From a checkpoint of a small transformer trained on Wikipedia.
Size: 14 layers, width 448, MLP 2240 GELU, 38.1M parameters.
MLP neurons of a small language model. Each row is named by its layer, matrix (up: input weights) and neuron, and shows model dimensions 160-255. Each number is 128 + 24 x the weight over its row's rms, rounded and kept within 0 to 255. Numbers have three digits each.
Before each neuron's rows, "fires on" lists the tokens most often at its 100 highest values on Wikipedia text that the model never trained on.

fires on: " and", " the", " to", "0", " n"
L11.up1252:150110120133139105141123142087121132160111116162151064130100136150129139159092109108159100144094120089177068129150140174094110118144145110132105113103136126144137103103122119129106156115116155171187126123193129114133150084130150161113159120095080117149096106153132123097169096125108100093

fires on: "-", " •"
L8.up2166:106107139143123148144098144148127111114096132138157171162150135117152161153162132140130122146118145103132139084099163124126116134125115129145115114143158127158156118145148140122151105125082113173169120129125136116114133136098095115156102126121133114123106131115155085186104134119141130138

fires on: " St", " co", " R", "c", " Co", " |"
L11.up1638:114154119119127166126130069159150115133122148084103110110127184131117111130175134096111114146111114164113139162057141142131141135115139160078119163134094134127137129127159101125156111130119115135142066146114120156121173145101105134137119106144143138157130174174080120125167114136092157129

fires on: "A", " a", " A", " E", ".", " state"
L11.up1591:163148129129096126128120139117087066121080117095150135146129172159084078123134104087097135139125152116128160138108110096126135147142142112129123082135102091095114135114116059142097127125105121116154120096169098138097109135167153117144162127138149114141125115108153136129110155130041163133

fires on: "el", " Del", "th", "n", "un", "on"
L8.up1610:103150086115112135105132167149098190150145117144109124118076133133108127165160100116107090060115123126137161126118105135130141110124122086162114116132081089121157131107121080170121147090129135137112125099159116190143121115075128105115121130140138127165158131133125107098099125123110168141

fires on: ",", " part", " to", ".", " are"
L11.up610:189154101121141156102137139105160102121142090149097122123183139113132143152134152161115106177125117111123150132129165145132105079150146126117124142092144122130135097159140162121124106127116161119110140143136133105080118168162159122135104134125141129111143149075122102172142091101151117158

fires on: " W", " w", " Wat", "ig", "alt"
L8.up1808:103135125156142110121103145147153093072057129116155130116123125123126083149169149119108147132132126110117135132078138132129123120138122138146137138131139152080133149116164130147089154166127111131155100143132117150139128111150120153089188130146132109115143120121153142183121069139099145157

fires on: " b", " B", "B"
L8.up1465:092136171106144075139113145156172110122117122141099104137120121139137129120136121098139124107133132108132121141112145113096088129121168151131155147155125111113103136158113094150112139126130143157135114159119163119082153172130133135176106117132094133136124131159150185113134109167091117111

fires on: ",", " by", "-", " ", "|", " and"
L8.up972:135137126168124157099144161136146117146085121185114091108166109126123138094146125139133137097074096152119108104115104148099145122131150155154115120094146136139133184153148168109151148100131104164125144107133113138167136151150123113073124129121126120124138110149112132133122099185104103143

fires on: "t", "m", "at", "it", "et", "g"
L11.up776:142142147141096146131114125146084117106088157155112128180118130122150098103150141099109085131160079141115119132136139122131173146138163092136148126125160120165185126140132101153123142151102153116157145127143126134139116101173135120134111127118123147159108126118118131162143120113129125141

fires on: " T", " R", " L", " °", " E", "R"
L11.up1009:128118093121111157123124177122111101113139083160125097138138155130130139082114155095127141124115111126111077197128135134130142131138130114110090107110116126178102146070114144113121149116149126128155144159131109128160152131106086100106195100131152110072139118145112151122105191104173144145

fires on: " un", " ", " re", " \"", "–", " sub"
L11.up642:077158139153129132101098149121094109152139131120112152148146162120121124140129115115132099117092102130127122094165167161125123120117130172151158160086070116123133155108157149115088152145088115147128133130162121130116137158102121100087089149107143153123197090130123094149105156110125143195

fires on: "'s", " like", " \"", " is", "ant", "ed"
L11.up171:099136116165151132106113097100143126053123108161147081083116112094126120138111164093152118106135104108121171141133080121118162144078087135131110110151136115149099166151080088111142114168134160086157143115155107099116150103138126137120132173166152145121154133146110125137167153109136185168

fires on: " N"
L8.up1284:179168116139120122149113156157129110138140124164137126147139109116169112115114130161126133125137107128097134154143133121133073112107126157111110075108118132154105168097121109140083122099120096094135130133134111169128116130139122111160160148131113140097121143144106109098130104143125129110

fires on: " g", " can", " G", " b", " ", "B"
L11.up173:122122168116108135114146151131103117121117144126137161119148122114140124108161159096160142139150128147105108164096116124157107116143143122117192163148142128132100148071120119139127090142153135119132126101138107128136118119149089132151073118191117128114155137134091155141127094127133135126

fires on: " K", " Ch", " N", " H", " W"
L11.up798:178132138168123165110151143127131110103119126127146125138137118122133140137158137135148135129141116093131121172119161149120073104123125159081168189144142125109099129159097099086139153136109117137137133101121090097147114150128115175099103132155127134085155168123112081140141096140091118138

fires on: " ", ")", ",", " and", "A", " —"
L11.up1824:135173104058164135134112135121139163156143075175147103146113131141123129173138102130092136130129120144152117139087097091158098116146152135156101160138108139141135097165117132133155128105129103159145143120131123140111083112103151109111151096143104106103129096102124159127082164136102115085

fires on: "m", "l", "re", "g", "r", "ly"
L8.up581:115124127162122158137141123148085146155124114103129115121121141159162142127112127116122122091129119096135109106151142132102134163126112087151110169134156125135156131152151085148113135104122106164124108134153100104092132138139122146111153137106136152168178113143174099120148158088102121124

fires on: " B"
L11.up1812:139108158142155107136110114129124143115103123106129133137121119063166138120086080132113105103156142116089136121137142097102141135149140188113142140120117116133090124107144112134116176093092120153133109141150146146062128173119163122159117148135093121140119109154103164111175171127085134139

fires on: "ing", " for", " up", " with", " at", "ol"
L8.up2075:105117126122140071115141136166092136136124131138193066134126153139100143128127118143131106128113124097128151153120152087167117119145118119134101152187135126137096097108158164128134144107093115113065084147152130105140121128132123134122146105099160167083128142126177107098112149098081125100

fires on: " V", " sp", " ", "V", " Sp"
L8.up1669:120131137142125133129086152121106135131147167112081122135138107093146140125161125150170149149091108107130106099143143126080116118140109137126092124110141123134145105141113145132145086124130116164157176117132134121138051133067113120104140110161117201119144089173154123101140161083090116149

fires on: "-", "/", " \"", "–", " out", "ou"
L8.up508:128132161098118119173108113156107135120143155154119118117166109097146136142112152084117137148175157122133100101103089170070127144123134099140107104124128151100113134170189144161108118121133144110155151179087123128120108138107117135117098144183125093161174132108123114125156145114130165145

fires on: " \"", ".", "'s", ",", "...", "C"
L11.up392:125158131122136130099124129138126112107150141166129121074136106105095082140071134125110100122113110113136114143108123085062095141112087095128157180139163119116140195114111122142103185148113137144177075122099138118114112142138120160105131094150143158121154127153131112154157106122123119146

fires on: ":", " by", " and", " that", " of", " the"
L8.up867:129104147098152127120123127149146108111120120146092114142142145106115145084134088133130118129122108130105149129115127143122157099125123167137119136106135114103163146125117103126159143139123091120170117074115150145122139155126129125140139106139137135091153135131101085093103124153133127153

fires on: " s", " t", " ent", " ex", "t", " ext"
L11.up1065:078136114138092147151137126116111106136155116100156132129198110099143158102133132111090114123113102115142133144087098096161141125157133097139143099121144107128149145137126163088087123144121144103187114109161107161112128132130136079154153100120159117165145121167159108127134132142124151143

fires on: " n", "h", "ed", " The", " of", "er"
L11.up657:108144154164125090119147148135156111127146155134137119101093117115134066157153073087158127134153073103121090129137094132108123078108139168120144118132114110151113161138133115122160151135161138084145125129114101142135088162106123129140119107140113147125090101106119158132117119129120134133

fires on: " V", " the", " ", "ist", "v", "y"
L11.up10:091114137127106110126119104144213135123134133105140124137156133100106144150166147108110131129122164149097118150158132090110134158109119098109105097076122107156150134144143100137082137175143098133119140139144160183065105128111133133141160101132125146145108142158116139150145121161134147121

fires on: " ", " B", "."
L11.up1912:106138138155108061109127143084130135117131110079120125147116145154121125106159088123141160130113123109155162143148143141133079129074110127119131153105163124152161126109109116108138145097105162111163103173105144092103074131168135130161126104140119155150151128140095147128175104152104132144

fires on: "g", "el", "ak", " |\n", "om"
L8.up913:083155132133107157109149131119073136102107121117124095105165128154117084143151128186139141112130139141138111128146108163167127078095193119165144147144133153108161136149161126103119125110115113068130115122184126081097110128165146102118123116118118124128099125129161110139148088122144139090

fires on: " ", ".", ",", "r", "ä"
L11.up1970:157107129144141151109114137131090137139071113161129132089136136131119142075128120133113132138118103136120095141129107168141134137135098129176137158152098081123142138140149174100094116072154123140153130141169115133131132129149114115141142149133138131152141127133166101158093124121107147130

fires on: ".", ",", "′", "°", ":"
L11.up1402:164116100171148108112111128148093120115113116146143138111163142141101136139112112154105129134146084163139108129095152156129115150131088143126170138117166122147139120121101125156107194100150127134139082121093150100115126158122127121083111202193126126113130108126149118113132142086078136126

fires on: " in", " un", "in", " '", " cap", " \""
L11.up2018:111166116150142157108095120144121122141132120143089109116126117141100135143121156190151124115099150096085105079148138134157155191100137132100118138156088135141149141158125135142074108124142146138135131136171089129111114129142128147110108136132152167152131116135128107144130200137112125183

fires on: " G", " g", " to"
L11.up1859:146109082090092155108132165090154081124113156148119144095133139168125153123115133161163143159173155094128141112116185181118122107105126107118120149112092135142133097103088143187132113140110155120111126145125110129155126128126183109160138131106091101127134115115127157097085096139140135141

fires on: " B", " W", "m", " V", "id"
L11.up591:126152134120128131105119138125130121103132163089145128093117123102085113125154092142167090095117159090144131148124158107120103118129116161183084133145144132105116123148138114092138152128137148161134176162173124125128077152132128151141121115154111127135128146146135138159186092113117166119

fires on: ",", "-", " to", "|", " in", " New"
L11.up1393:131124107149104144148161132146121144127150088184169153127134171115135140124123147143163139113152151115095104121113144103124134104138107112096113171122118177138141088144135168116142165109117097149167117117122152134119137132152174103141110118099157122098109109139151153099130116142103125103

fires on: "ly", " is", " has", " have", "-", "ably"
L8.up1770:115078114159103110137146163177103145119107158156147129137132142117162148139121135147161128075141090101120148099126125117097134120148123136124160105148134147156102122109109093112150131127110129193161109147156111106103114148152093157120074127130130109180102098205112126155103061109131110127

fires on: " C", "b", " c", "-b", " St", "-"
L8.up1416:114159172116109150145148158116084105101106077134124083121116111088127159080146116097101104148127122103139128115093141179122083145127145168136098145142105127144181129190131116116162106116103122107134096117101094156090120133108135111082096132134132132137126117111155120113119092147139153118

fires on: "B", "b", "9", "8", "0", " "
L11.up68:101137171126133103111099198130109121136121125133147111112127145128102095130119134130134165135129163090166142123129139158097107156124145162146095176123142104129105113137129100109107132116124150124121096131125133104077100156135122110155121113128122131132136115137108159128137123146140108116

fires on: " un", " th", " had", " has", " fl", " even"
L8.up1098:128131107134116137125082135122096155143127130147132145137160101104141108151177139157100146118131096121122141139138134128110120145175148103118147131116139129138142170109067157138172118107141117124096076105110085133126156100131108117107158114136156147144146103132121146149150130157133107105

fires on: "S", " inc", " W", " c", "-S", " a"
L11.up1503:097068150101112093157071124084091143114140129126101123161170146139127111110153122143137135121171103122127167127136145097124136131121161042097154123116130117144137143127151132152116140145131130166134132081176089114171107135138126132110125109144136106085110145137162185143148094170133105101

fires on: " of", " in", " for"
L8.up1547:126139115121112093089152149105162143112122168090090143123104140179085128107127074116123124135154102088124119116128161058130120115150145157109123128100161120134115128093138108117156166112144094124153148122101132106110167146150092144148120114105103154097140097139170125117092072101117156153

fires on: " ", " Sp", " sp", "C", "-c"
L11.up822:125108094146142118117122161136119168152139134098137122179147100160134132088154185146160113112090113122160093140116120102067125126101090050099129137135138152118169105135149131109117091131137091151122130106135153138131113130103098118140127089123138134156165158173133143093160084132179108135

fires on: " W", " w", " was", " a"
L11.up1019:101087132165092143117104130097125145109132128139129100132107104115125069160165172111132184155165134112148136142128124104111176134115104096188156175083113087092159134147144123132124116151082133098131100098173119147111129130113134151133108197126136098095119130123121133148162119139101096132

fires on: " f", " b", "ad", " or", "id"
L8.up2003:184128169140158109165060118151175120154111146119128133142103154088131161122134087114134130113145142150114129068113143137153109113089175145159150147141148149115151138116142177114139131114104149165143133105145153106081122114096133123123114097069118103138156125142142168095140070115124099108

fires on: " the", "ell", "reg", ",", ");"
L8.up174:122156129107109143084110146166138124118116151141163091152144127074131102110140124130158130153126146140109081124163122133137136149155138171120104126122135176122131162149126084153110148138121105102135147103126105160104113103111106072088094092118122119126134138107083112104111138158123134104

fires on: " W", " w", " th"
L11.up703:133134147189127163116104118103120106109115185118150117104147148153083137132091143123134130121139161099154151086114138109099107135115053100137173131094085102022116110149146076113109151121107121150138141130146094093112078128144134150121116160156115124102119112124137154136184153170126121094

fires on: " the", " and", ",", " its", " as"
L11.up512:144135151184181124126127144095079136152117132181117123118103120106115138106115111151125102115129171145147144090137157149115163078140192177131086146098160141131148132159082096147099153161125131131143117141168119131133120105140136130120098063096094131113137116140129156124114090118104087111

fires on: ",", "|", " ", " |"
L11.up586:149089104115149153091138221097115135175179099141125126130121153140126095143108132141098098081109108138163087141146155169142124110142091164120167171100094113151136139155113128111171155155161131204097141138184109191120112137133138132118160136110121122136122135130101158096099147144130103095

fires on: " H", " f", " h", " d", " w", " act"
L11.up771:133160187138083074099111168110138121124080173122139136171104124165122090102140116124129172144140151119154108146113118183100109123128163125118143139112137130154096147131138139132127091130125126103152092082135120163111140156152140112147156128155112131162124116127134175124114140106115103112

fires on: " out", " f", " into", " made", "able", "our"
L8.up2006:106076172151128075125127141147151089101122106170142113132166119103146106099133111151134113141141092139130112115092128071111107143098113128172175134127144150130110095159143146121102131122099114148113092134129132155144123117143111131127134106116100068148108112156157086146160143132162082124

fires on: "–", "t", "p", ":"
L8.up310:107064120151071117155114096116145123141151150117156119089096105177198128107142090189125141129149114082114133145165153127132126116162102112135144147145112150109146113122109106113121143156165138138157133136169189140165116130129100143146145139088086157124093161112118141143137141132099146075

fires on: " more", " over", "200", " as", " of", " un"
L8.up1058:108104107134157100140139150138136155114112124142143153126133130128085120171125148170108128072132085120086137179136127141149110125126125122168115134101153112107166127117130143098121152123126116129121119137120102093141102124126127152110075175078130151104147128161158116140137142132151133127

fires on: " B", "os", "es"
L8.up1498:130134140150121185147092118144116117093142131112138125134130121128121115111162110112090091157147105107110117149099120140153098136086107169161104137136151090158127084149107120111123078127109086101112121156175144149123112131134107121134139097138116098128134169141122150162144125151137155110

fires on: " f", " M", " F", " N"
L11.up2097:173160125158083094085161130073172128158163135122138150117097109104143107098125134209107140093139148128147104142144116141155087138115123130123120117097152186138119082156109125121102103106104131147176112130142136148168111155133127107152145139164117152121136077096115131144147108131114129128

fires on: " a", " r", " on", " s", "-", " ar"
L11.up1389:100124156126147115132153104088170118126135117116137111123096109159081119120141059126156155165124114100116105147103149159142179095146151152128134101150109169130095068185129124134145151145077184114114121129142132128140127142167136106145103122109136139159118118129138085122110111115101135134

fires on: " a", "|", " School"
L11.up1856:127156170133121142144150144128131137139103102086087083116109167149109133124107105121111199113127130137110134174121070122147130132135127160141153182126115121118137133149102120137135146061138110154114123108128141140097182101169152128088119147164122076129112118139132142140141140152117151105

fires on: " B"
L8.up1448:090139157176120110132123115119180129084089159121125152160114120130130119105076122198115112131135130135127143108114173091136110121094118156163109102132168116119166092102138106094167144131107121156149127141174136121124129207093094134078077165169112104123128140144084172129173104164080133140

fires on: " H", " h", " d", " European", " g", " World"
L11.up1596:149092086164124123098065156128155107133154163162159101106135128143139073121148136105126158131175136123153148131131076132102103086139111102136109143120080096138144115146135143172141115119109109108138132115138110152108126095128128142130109133165143106150074096184144182124111098127122131136

fires on: " of", " were", ":", " to", "′", "ated"
L8.up2185:149134068101119137105115124131106125090067125131132140116145132164081140122100181151121133132140085140120121120147137159134137115131115104088149137099131121171091106120142109127139111117112144152139112103147103099154148156130158117079178110129096119149133090101123085114144100136077157104

fires on: "O", " O", " d", " a", "-"
L11.up1161:108133162132099083121118115081124109100132094149116129132124113143118159123146084159161152125190123121154124202115149163119156079145095122145112108125100149077046147069099145104110140167077135080124126090113169116118105139138150090082166140109154105122129120170117103097106138115135139127

fires on: ",", " the", " was", " were", " |", " is"
L11.up1227:116152163130156129115138080165110147141116140122152135175139170133141116161139154122165116137144112107123115093112145115069121126111101158112136157122149111109101125125145095156171134147111149151126115106122145120121102147126137133138152125121103125128095088129158112075124086126154109144

fires on: " ", " (", " of"
L11.up750:127153130148177146124154148159103118125147141115172135098099147120127100108146146084152094122121057111137090148134147116126144190141143164114137147097135104136141158079138170152070126129166127069098144081174142123123108140109107122176132086116090073143118146146094103151152157144104118117

fires on: " the", ",", " they", ":", " a", " many"
L8.up303:086136144134117138147159141134137156150153107157119125150089147124166117126140132092133125088158169090117145145115204146077137151118111146141130102121118141133156156083106121150134151144142152134166101133162142142123090123129149133102127121152104096138122119140146115105143099099133123102

fires on: " h", " H", "-", "h", " |", " time"
L8.up31:131127180133120112137126140121171120109111089125132140157193147139156133112121149138082092117145114137162081124136113141133115113122156142136140152095143101163118130167164137122107138166131148097183137107147105190085159157112119108151115113105112121124095136132140143117146085127138102119

fires on: ",", " to", " both", " other", " album"
L8.up1395:119129137099090143070137187115145124131145151086106138126107127117078140132132082128161123159161140126141142154132157102132181118125143129097126120118136072161120142125142116108120135120110112128111166138142151096112135154117190115164108101111128114118143144169104125095151142111128099130

fires on: " sc", " h", " g", "B", " b", " G"
L8.up1640:096135163122076094140111121113119078126096174107133074126127136132122120118117119135139115143156109076139121108077099174126166141150132142158152151130126154151137110141111125132144095152124089127140088140143113176104138124202088130134101141107105120101131111121112137161165074116118169168

fires on: " had", " have", " has", " most", " |", " having"
L11.up984:092120140128107127138151122135089120104150152102152135145177127090159104164110104133154135119127087156129094132142134095164128122136112102116115091135121146136105147113098128102162141105160135117113014108150103122120130121143126157165141073143141109158108123134138179155083085099160110110

fires on: " st", " b", " rece", " acc", " promot"
L11.up427:126104164136118111152137183137116097106129125148127105118134121123153151107089126089113139146136124130141127098140114137107106155116138117143188125135151139157118115103131138113091161116104086114123126198093101136111118095139122099124087123143108123109112135158132188125127103117123126136

fires on: " of", " in", " ", " to", " from", " like"
L11.up1517:127162144131091110111161118151117113135096096153157150134146117150141097117167142118136144134135170132136120154110110056139142142042103179089072138148109119121146120130167146103087135101116143142136139096120126105110152123174124108129128146126195139148156141157132123084122126157092140150

fires on: " and", ",", " or"
L8.up1218:118119110098148130131135144142159114106128118127092133101119177143094122113116081124094103127162152118141146091127118163133110133153153128140126176112137143134121113137134079107127120095133090116156139125100130132109103121111142129105130124149121142135121124117094147155145170114100160154

fires on: " An", " sub", " an", " Ben", " Al"
L8.up1362:138131148149156126165118108145131133124169109131131097110100109150149136133150130135147136145108119146078113074164128158113134116091164152150173170160106125144109130161143156111147136125125123137096124164140124171158090139124133128147146121133124149123106121169105102154149110114094107134

fires on: "1", " Ar", "2", "l", " by"
L11.up2195:133099150100143110120099119105140132149147131175093105143128163092149094149125116113161153112149113123104169166106110109151098126095124150117143101144078124129155111151164113161143125113165098136134136123148119148105154158091064136159125144142175077102106139115103123075152155124124175157

fires on: " B", " information", " news"
L11.up344:075109100178113126120117138096093160120121113071175135171139136111091145118090157125105115111161134097120121185107154109130115153114102187131129099096166120154139090143153054115139153119140120137084097170178067163139120134102142153156110131148132077162103133104132093166150088161115101158

fires on: " and", " of", ",", " an", " a", " \""
L8.up875:150115127125143112107122131103102137122114101126149088137134130139141114103109126098124111126129147063106078156119124097094114099131105108139126102150153118135096145165164085100104098087131152161161109115075149111159100129146063148121137145160153136139140118132164121174111067123138139154

fires on: "n", "l", "d", "m", "t"
L8.up637:123134090156118141093144141171111152130075148132137100155090141119120151114131163066104124129119094118136107128124123138144113151128123104156116172114102101112132110138134155130139163126134120134128122152153112118153139138106164096137125172132152171151131156088117138128122126102135124101

fires on: "'s", " has", "ly", "am", " is", " also"
L8.up1315:082108116181124097122123128120148158096129113132164122096150147160137140149131138119127130133150117123157127175155118075146146157177103175104126110130114173121096068142131096113118125124134099098140106132132138092126153144110111129134124122148123126170153144071106087131184118125125145121

fires on: " G", " F", " f", " g", "s"
L11.up516:160140194107118112132112162103123134124127150144155132110104119118077134109099155143098105125164112133069125179115149144154103138115164137124106154132139154136121123126125121108143118151150147128136127111129131156092110116157142130216117100117119141123174135134069115133115097125111107167

fires on: ",", "5", "3", "2", "7", "1"
L11.up899:109087129127166183134144160102118145107176119121170169140167132139097160145137102126109107105114127095101139159107096132095170126161117113117095195147155125134152110161144117137149149143085131115150084112112130126144118175102122117151112117110130102097144119117094139129194130107111129150

fires on: " Al", " January", " high"
L8.up1452:126117117160166149151134138146117128118101111126093117120133117105120161148137120160151118096123127125153179098116131085162128139142149137106086132137151125156117122137103156106128115149106140129129123118120140107135146128072134059089161110132122134126144142137144107167138130096135099112

fires on: " (", " H", " County", "==", " M", " "
L8.up1791:151127116117115118134110149108100121130139150132128132085126137168154134128138112116115103147092139103107130084085123121152114106098140121108125112129150112154105110086126113143137158142068109129129158164130115091123173132084174106155089125136114079115119123107127140092155100166147151110

fires on: " (", " W", " Y", " U", "ö", " G"
L8.up490:181118099061068149100133132116121091170124143136175148147143121108144124114083159143154157127128114131156117156103143151125128109135121111151123108125108122149152116149158149127112125119116109125115116154132136116110140156147125135104122101111165118133148129122118107171102087138144144127

fires on: " a", " ass", ","
L11.up123:142116152130094166107127117053087118163109062143148139100084206100124144113141089146105183107148163129120167172143124108160156125139110157182113100146156123148079130109079130145117130104138116143129129166152113136115136114144128170142138149095112087134113126142145119121091130170110143139

fires on: " H", " C", "c", " Y", " R", "-c"
L11.up1496:129133103124125141114117113127161165155189146100122098119132167166150135155141128125131112115121079152104142129134122104113143122097130146144112133129139152110135125133144129120140107120141064136103117078110117165139135133132117096155100089154137121118116163122128123163112116132173091134

fires on: " S", " V", " Z", "es"
L11.up32:130119132103164116144141082152125145165188132093122119086105159162113132138159130152127139134138144100180134115113105146143157067119131146162104149104126126133132120121088120117139128141084132164091062146156189081158133132089140115126147141192147121142135149162148151140125134158119133136

fires on: " ", "–"
L8.up337:088111126176129116138119143116123106104121118110116168170135087136156133111108137157129119094114112111141123128125122182167106157102115120147109157113155173157137148138163109148134144134137145117146137112105153075093125095168137180156159132102106143119150135156119123115102117118134134083

fires on: " g", " Gre", "or", " cor"
L11.up835:101116098132079120077120183140125119131143140127132132131117117086068101146139102148160163111136107106162123139105149143141086106123134130172111137137137182114129162117131142128148122107145132162121104096151095135112088113106143100121125109136141103159172131168126112138117139161136126059

fires on: " D", " Sh", " St", " W", " K"
L11.up1925:109111147150113127152160101135130091081144157093136111082155159155094141127142164101155132112089094124149109165096128164129075136097128127117135162110156114132156155181077075107127189131100109194160093111134106115133127145157122071121123153151115157154125171118106094110178095099090121118

fires on: " ", " (", ",", " \""
L11.up23:172117099123094091152154117135128130113130143192131151078147118135179124126128151097145131134108089130099119106111150158130107155107161152107114124099145129078126138167122102123113093126098118164110120091105149111089100074180112102125134171191157111114121140146151133217116080114133088106

fires on: "s", "g", "n", "r", "m", "w"
L8.up226:133151123122140117111148115105096118119123127100142143129120129143084148148110143075075099123142130085107123098120137163143136133132122133142093130145126150112160125127118100142106164124134129158118091131130157102105134142120143120169123188136110119148113144130095112111093139145171101084

fires on: " ", " b", " cl"
L11.up2178:127122139104122092142094122121140141143137163133106136118154156068128118127107107125148108102084135132119153124178133129129070174172129100115162131088143082177139119141118113128118132140131076146117134135126110109148133115122116116144144116156085146112122123141116139169113123138122132120

fires on: " to", "199", " the", " of", ":", " ("
L8.up1363:183097111116166159126148107133111126102141129104179128085107133118141121115107153157126099137157082093114133074101128108157095106091151161128118123159136150129119151120117152135112140160104165107135160116106121135157111094122101124137145093126117123138091143116113112164067144138159115162

fires on: " ", "–", "197", " P"
L8.up132:139146119166094125110128155157115119145192138122161160158123116109177086083149143130180095130071100107150069113106134141138148097151128102110123154095125142096157134136127156097092126103111096128094113062139114149142142108125157115177105180123137128129113138128131127184100130083131123163

fires on: " w", " b", " G", " eng", "b", " H"
L11.up1099:136129122115146123156132107084099148105117143120138114090167182174131145136118118151154139147116126103170109099107133111095122116146119168137147153101116186130199123158126142160140124124111119102131125133122132135133098127168127130110088130154099097111150110121151148093171145135133134172

fires on: " al", " b", "l", " El", " Al", " I"
L11.up354:114094097166173120111141093167077142150139105111115115127145164091132179177101158122130127146147140154141138117141127114111131139145195126117124150116128133188130114110096091110150135151127123091132128157150125122123126123122145128191122134149104100117114123110124126149104137119126130149

fires on: " ", ".", " ("
L11.up1981:120097142142110108119110132116140097111159115110092110114136106157113111183098172115102088186113112138127098148117106130196127117137154093120107094130150156156150136113138102127145118141111065140114160110123128115128122153135112117142093135143148095142075125124107152168156085126145123178

fires on: " an", " An"
L8.up2060:124123152131135115139093103143139151126156138097157073108115179159132150184111115157142130128106144106089115158105090093133147138097129150152139168134123128115107107110148136157107126121118113121126128126156141098152115125185117115137122109119165130102173148167113110099161113147090117122

fires on: " W", " w", "ow", "W", "ew", "aw"
L8.up864:155118137094132123156132166125097116128082180096143118139116159141121104146116138132109137156105146121141105175109116100117159124149144093154141169090104108131133112115110143151076100104108125131074124116164120169106092141107104118150098135098101117102111134113124134103139100147107140142